From a checkpoint of a small transformer trained on Wikipedia.
Size: MLP 1536 squared ReLU, vocabulary 3125, 23.7M parameters.
Architecture: LayerNorm before each block, rotary positions, no biases in attention or MLP, untied embeddings.
Training: a variant of Muon for these matrices, 1196M tokens, 4563 steps.
MLP neurons of a small language model. Each row is named by its layer, matrix (up: input weights) and neuron, and shows model dimensions 0-255. Each number is 500 + 40 x the weight over its row's rms, rounded and kept within 0 to 999. Numbers have three digits each.
After each neuron's rows, "fires on" lists the tokens most often at its 100 highest values on Wikipedia text that the model never trained on.

L3.up13:514547454418490468416505503501501494437464520462475535504452444488598480526522460514469498513494497529468538528502495569514480482521522530535480500526537430454498546477462502547470418419476443535491559536529475508574498498539561554489478538545491551551457457459541386474426503496516477553530470513447568514534516515496598570518521469521515478519498435462497446521456478449520495464598439497528519516489496543537487479588469484528501519528471448434475498493478540561488505488477388484460527422518469465416525476480502450566548507501579523548587555482463533533542535498518515498507450519498486558521480589503427448476507477517431490542564466541561501521476518490473536477495502533484594467528597539457465521524490507486412499467513502462441514529464522590494507510544484
fires on: "–", " ", ".", "00", "%", "30"

L2.up354:481538459449490490500478480497508466466574445481569505464489476512523471528551502564447442487529459518541516390482497485548546472489555490446467535524561483517451480438464540484518506524512550532461529516512520547458511474575471510487623507511541436485437525590385550521540454527481428545506531506492543503404563467471582580529522532493524517527576515583502477482458428472447465515473537534586458490540558526525540467525520476456535530506492446478507516501485494471468480461506474472467432462528418492553522453507501522565499507535548498437548529465516483582528487463561502493563550471498529518508511469500476645513528527464561506491585455495550493514457489437533444498493472495488527539550504484466423520554459498453540513574477465521543503480462458433505479432528510
fires on: ",", ".", "0", "5", "1", "6"

L7.up676:456528462477447475565518489523554519486492469471520398478472484482447519422538517492462510492491472476490557554589530539484558530509526460461466483518451521543468480589567419485447487528463477449519509503471530518450490564523528383482438516498525567468444450484516429495446442454535562439499532538453484450463452517554566506551536516413475452507420452547439452499557473478485447549504492516530572510494492513460517555558477446578502525480433425473447513519543469548495564540540521508471430514572448433469554550505467454494455512572535500450457472523507526530507456528477452504500466471599549600520511517481456501536482439564482470486498508451503467527432465444532490587449486481508490483479470487493524554517459491493536488540450462495474546518513520440446492566486484
fires on: " and", " he", " She", ",", " He", " who"

L2.up392:517530411622441466443517546523546514482388477524547520553469481499561519506524437536534541447470468509453464492515518527572479493547555471534451508537584512450540507486504543417465478432488536552451503553471485594550530450468491438467467458517476512531478451481422478608481509458491454516562522540518509561539501584541508508505508471469468502461467455501591535573494489496460504491442504543511438520437503556509470515558528480505550491510495523474477493510489530509432445447432500542482481477440503490488530552506475493472527547484540549503510589444504510531485508524533577539496561470512465497462480556548556505470573429533482538481515441441433512493496385452437539447519460577510511471507507493495538450487508550493475496449454431514490454482532415488478492509463540
fires on: " ", " (", " |", ",", ".", " &"

L7.up996:443499532485516487479483465482498512472514599541514450555541550493451486524568463478523472455522504433554523428448502497452479511489599555392443443407535493517566506458434435485547491513505524565571491542506538439515485506612493532463487532558466515557421522536503531529483550540452462489521470539496507480475486478453507506470463562533451532489468470581498536465509493581554474435496499566505469535520519610457430449519508504451475498465427496519516505508468553454523511570501469444464495515501568505559432409459495465538492518544461482520529458491468439489480497457506468516478495456502510449495548460491541515545513520505482439526448500465474476477450471513493469511499465509474486461466510510540459437470523570593554554519475482412485492505517580489535464432487523
fires on: "\n", " |", ")\n", " of", " Gold"

L2.up1350:488576454466537604543497534510462447495476418485564491519485486489556511545478493529538500458514512493599471461518499426453500588436501479510509495498495621522529501497466466515542573514480489459520540483480504474481504495544531550477498471477505463497554506459479489565425515510510487562524505446517461539515546502577551512500547515516547486435517542533465454515440472525522482463539493507533519528452452566460475535490487566516450525470472468533506551566521516510506470412521514445559530464529478506530547487444470462454522537503484515455535473463483503485505547523492498452518507552531483478493473589452384556461508439496490484546479510502534484506563471550522444523473499449447494527439502461462500535536503497446446508490498574476486501451532522513409552457467510
fires on: " ", "ed", "s", " played"

L6.up756:488509458475556503571527502542444531441491462490489490514468519513459469473513460520556521481445540583536474527554537482534545438487500481482383524507522502434470541531463382483438526596530507585511511435522539568478533564485408493473450462472516561509443533492498436531523526461532496486558548451493517473473460532470592542453488552503499488441489581484470471511487513553499511500458537452462478496489588567508556478453502531468496473454450552493459497537421513515557506493474560459520534506518433557442545512494535503558504617456446585479440482547425484500499499487507439559505446509508494491476420480493477479472533493540465537471511553542478516411541483500434482503504525521527493501459453516584487533519547540528535465466550493536461438576527500500462529472544464
fires on: " Ad", "d", " ad", "ad", "t", " ab"

L3.up1278:550553543553548427511523461537508505497552541539534482421511569542471495597516473460473471531503459519459489512479479535540520484489501491504490425530369500500485469498544427519508494554486512550470494496495508440504554451474469512501560430469487438451558498457434619448402529485554499493539483518491561469499546487518497482472500464520505500483510537619532588500511559482515503517588509500530545507492511488540528507560522499520476478435500474490489436580532523581491506494470472477444492469555532501504545523500475451469455462445447510504543502516507452456468499490462421491538581487562584572484516537507410475451469545484569459461530480495457540528509440477573464491507517542478421470561471513475497492527511584507529556534490460462493515509506475460509443469521505
fires on: "x", "ph", " the", " his", "in"

L3.up73:453483474482541522542500478480517483479599527470495547503454541476532477562476580408457492493471537506528518425488464496461502515500468498485536466457431484488480438544455496496476559474485522444536525523539515516490528503464510540481500508524555564499521596527471455491458488529482494482527553472533500497469519476452388507503473497533492555555550484517484488506502464511445441448536520473546462490475423473556538478490405505547502475529537532438560456484461536517519489406496489415538436544528418452475416572476558485520556530484521525453498494489523550523482576484594467442544524503523518474479501453496548513456531507520457465522445525520534546531429521507602489454502567472522441472494600472529492468475450486525472528559552475536501539436469495455498550528512482
fires on: "ing", "s"

L3.up1440:472549483547525506550520501537550504459439508489539508593506518533573459484459471474436530433521517523480541457412584562469542507479563545562452486472586447479413453483485454481518472531512489527478529501479481527452470532541557486567471517503508494451465481478472529529463463465488440512439533501448588464448465490509426492487545493494447520448524520592541515450484495491415473437449489496557481560469486495469525511561493596457462533476424496483514496552461504479490489467540479509503570473475506467552523447514519547538505500526441523537614433478452427525511499493474483494562540468507465512488475536510513476558589528509425555486491517470576516510506524466516496491437471470468530487445532502540486480449473459529569503517433435470495477568486510482480517467488525
fires on: " |", " |\n", " ", "0", ","

L2.up1088:527470497513565455447474545505465504483410582563534539501540526446467468474523512492557430453575506445461509570502489522503431500519526541431490556543623532466468468466490447516543542500442509469483499499525503516461507491532501524504517492554475518536450472551537452536499551436488475544470505562521571469494459478479511542523590542573504535520514480464520527498542444550503515475459503482527503498524471553507536424537502483441472599465441468508485478443512497533524536448566539446398475523472512472483447558484482473531568515482467536433449488487414456562423513479437470448470462500497586500471501479558454437477459540460522513478495512510534503471486500534589523434544515521549574476522491468556546484513573511539493523509508473468531482524546435547565496476513538
fires on: " of", ":", "'s"

L3.up574:463514515541597565498488433434578483560510486408450479481556512499473433597567498508515401502477482508497539494445464567542528508420545476448516544528457546511533533581512512469461600543510489469554520486487533454472451499462558428591536445552455452547519466531459548482444477486511528446479463554457503479488506518447500497514508543432507556470499498470556498567501540549449482486478536525543476466507510508487559525441593553472475483523553545485429523463483525453488509515487500525489532411513529468529430511440453504547511510545469525405546448450560505532484522493442531475497540566537533526540527406520533486584512471502478565512515478564537492531522445509531489489496515462437507498490527465492596413456515506551475468475487564486457470477442527517579519416530522
fires on: "i", " ", " as", "\n", " |"

L3.up740:520583420408511544434470561493508559520515442474467502492519502514454426488448423524516469540510487541535521535503505475533430531497511508504460511546480449553451495529498488455500549523446457496564505500503478473530554507442477457517551439480468549480486477516472461517493461514496544430537485538505483445527447478467550460499494560525460516429505495469546467508491537431514463469503511465511445473492417482479540570504479489424518462501497546560552487485478561457475560464478492554531482491499431516532551534487450496509464459526472552534468534521572430482577541508471507501514581565498507480569532601506468534447516565392462560489482506541485480563471458514524467544470481471506508471523477534435497561549444553517555447581479505532503440537506457478520576556522502
fires on: ",", " the", " has", " and"

L7.up233:510530394521490500435561495437528453540525495481426508487465475519513476539501518472461527560474596507492513427500518534485579529426513417485567492556522499486513570543514516506472583492507521566451481452535447442490459466555527522523431513528551477518439562496513519451496406494571541445528455518512510550472559515485438550557470515459533490414551454521538461572600476526427528423506533523506401586420494530459523515501535478440517471528509518513473510533483454489499491513454513514446510481481459473445538522532396488499517465517476554465497457474556548550463524388547486526505525487549589500523510503536494444497450537488490528470529572535530439466466490541499581512548474579555510555453613534494557464524465524494469547479492501505506601438524495506481531450512460
fires on: "i", " ", "-", " Tom", "li"

L3.up761:526468507591510494497435514489525482517488572412493491490571535594534519462591464465495468545520507508538511490513505509556589444451432459495540483511608476551481533508521464512521521530452509561479561508482551504488514487493517491466463426501510470516520487546505440527519551430567497473471526508431493451546468477556549521463435548561449513480405475463522529491492501522489495509480524481616508497500534549532472477509499459558475523574452485532476500474452570494479563458475432484572468457463464469447441486465472420481540419491513580446501462571508431521534430435454502470488544451482535447551509498536523434508406486543457475490474502492503520514529502469532500530489454520499586509509515498505484482429594519561456548519562430478506465529580508481562449557473544
fires on: ";", ":", " –", " -", ":\n\n", ","

L7.up619:451491421517400512533472451514587521542524479465458542497468483511526586562501589464451542457496505497491478514516547456495442504498600472453538436456473475498393536544521503506498475526528511549508484495597547524536434488439476524487529456525460478453541563517457427503498546511450531503458450511460476407433486524495471510518515478518528491522479433398475522497567584510428516503525433541477483460434469484549482473491537531488528479499451452481450524516505466460498446540565518485536506524503489462429544482542502411515515480494491508554464423602478550479500529478463579518543520516465615512517480535547453505514496490498553452474508461432557511498509539458530548533517448536494491506519510516575517476540496480482418490465470479524505481548535507545468523483470469
fires on: " power", "ower", "arliament", "R", " min", " Min"

L2.up1140:497523498444536467436461489454483517534466460464446557462426461487504485511475505525493479440566469513539532549513449476531530453485472448536428507483494586493520488539533404529455453524551481502529478474525577482501567478491466509543549514524478538479531557473500466570631501548570505501446519502550469554518487514542519526519504458536558545499494557502491414487589491515507544470523495450585543567456529559432527515532436515488470545441460429574482543479497498487529521495560538477507484534485399539517526478460502455536555503520479479495468436459523544547519494565516423517475489510570496452488486464555442500426499491470445503518577493530567483477512465559536458508449492475480543516452541528351509519500474478443503528502464507485547452505518497575436498554487496
fires on: "ing", " based", "ro", "ed", "le", "s"

L2.up412:506451515516486477444495416484505532478488463513518497539496495568445406451515463507476478555458529512506440463485496590520513485504510570471460457532409557465520478519493475508551451525425443497524493476514503536464532533449418475487526565506475538489478502481458451501488498504581510412576530475537417528498524505556554506474494497567503571476539519566540499492493484463472468572490497525505485508493510479466456464466517466576517490456508509511510507550493519588546454455513536442491448426499495529516563510481579550553525555592492506491450451514482500477543523465467507485460500539521502558513504484458471455461551530472396533508524520588480506498511483474544515524483501514539552457480482463518517495528534506548496465503524468440478507501514430484340524510508516
fires on: "ol", " Hol", "d", "ad", "ed", "am"

L2.up964:527499506496490493521554474478478476485537474455598442526547538485461498485531524439518528512516474506513525556528524451511452493526521548470416429526510433489465461536496524471483505495492481521543532471501539511512534516547502408531483514505498540431446532574488359499457469428478492497524590519559590495497502518524534494529532570512510521483501450529476515502506462539464475541458492456524466496511495548488436530478520521430531566453496545407523507488521470460502541508564504523552541463452483530503535470517540496503486500557457508479476517503507521457521530544509441501534503472523599593503468516468519445469453460535482563471465448529491519560475489447506536488492492509497534483471544384496484534473480522493530461504511518497402498539514550463481527411505454
fires on: ",", ";", " and", "\n", " to"

L7.up419:485503497534506516554475434579506614468517521469519466517498535533533510399590470497510476531534482572479568485585462497445418492493559554405487551481560496461450497512488460513510471547512515456475510502490489488488551468430560417523445504482478566511455496547459485512453505490503415460619511502542490431532482495494488543492544523464471470435449493415414483493488478492453474491532524527439445513528473463467467523540541524464466480463513497601505471494516529533465524498569495536472505452468465493489494457513541515488530450557507517467531445506549489427546476566507481532524503482492528491496467501499457407451462450531487591526541443462529492526484480419530488493518416504515511460519458467458508506497530484512571516480452474531587466531482465485538554549552528
fires on: " and", " |", " p"

L2.up1271:515511408564520569551509524504493519487434472549565514462457464496568487510531511479431470433478567496543505458564498482475434518522526551502450513522561544510474498480490530469516543493547490532408480526488548514484496506515518471471633558491453460487507446495482505514492492523518485562493545492492454407569534496539483467438536467492556563486521470481501415476430518470562512531492495539518596472437508518494552508522520549454450540505544484525520478459469470423522472491519442471498537447539455546549534470503481430523566513598469463477475482447434413478442496520436564511477505463488554499563480479461501519477521429460418489541534517473539521537574512546565484522516452475427509553463488501513521446497456486486400538441488524522559474503513536491520477503521564
fires on: " ", "s", "–"

L6.up705:497460463485478567487463389450523539535474518536456476481549558592505428490502544501498484565526512486485494436463447504507607442432492486438504492516415538476523456500548511481530490461499488539511508457551608485472471510506523472473514452510493493504470441492484545499456528567528521463508519547463497405502578459547498420520477529505513398470515439523543502590497540433486487443476480459517528592477546438501498583526472518507557415439481429476470528487461482426534480460492508434487517504456490572515470515507495474512506470520480552478539535499511482540476490479533434485457537499520562507458508512569542480490515499480558573509501490571507525549495408508519478568490486478537474480514510445472547463612517545519464532546552442440470500548491507482524470532517578
fires on: "i", "p", "ic", " the", " c", "in"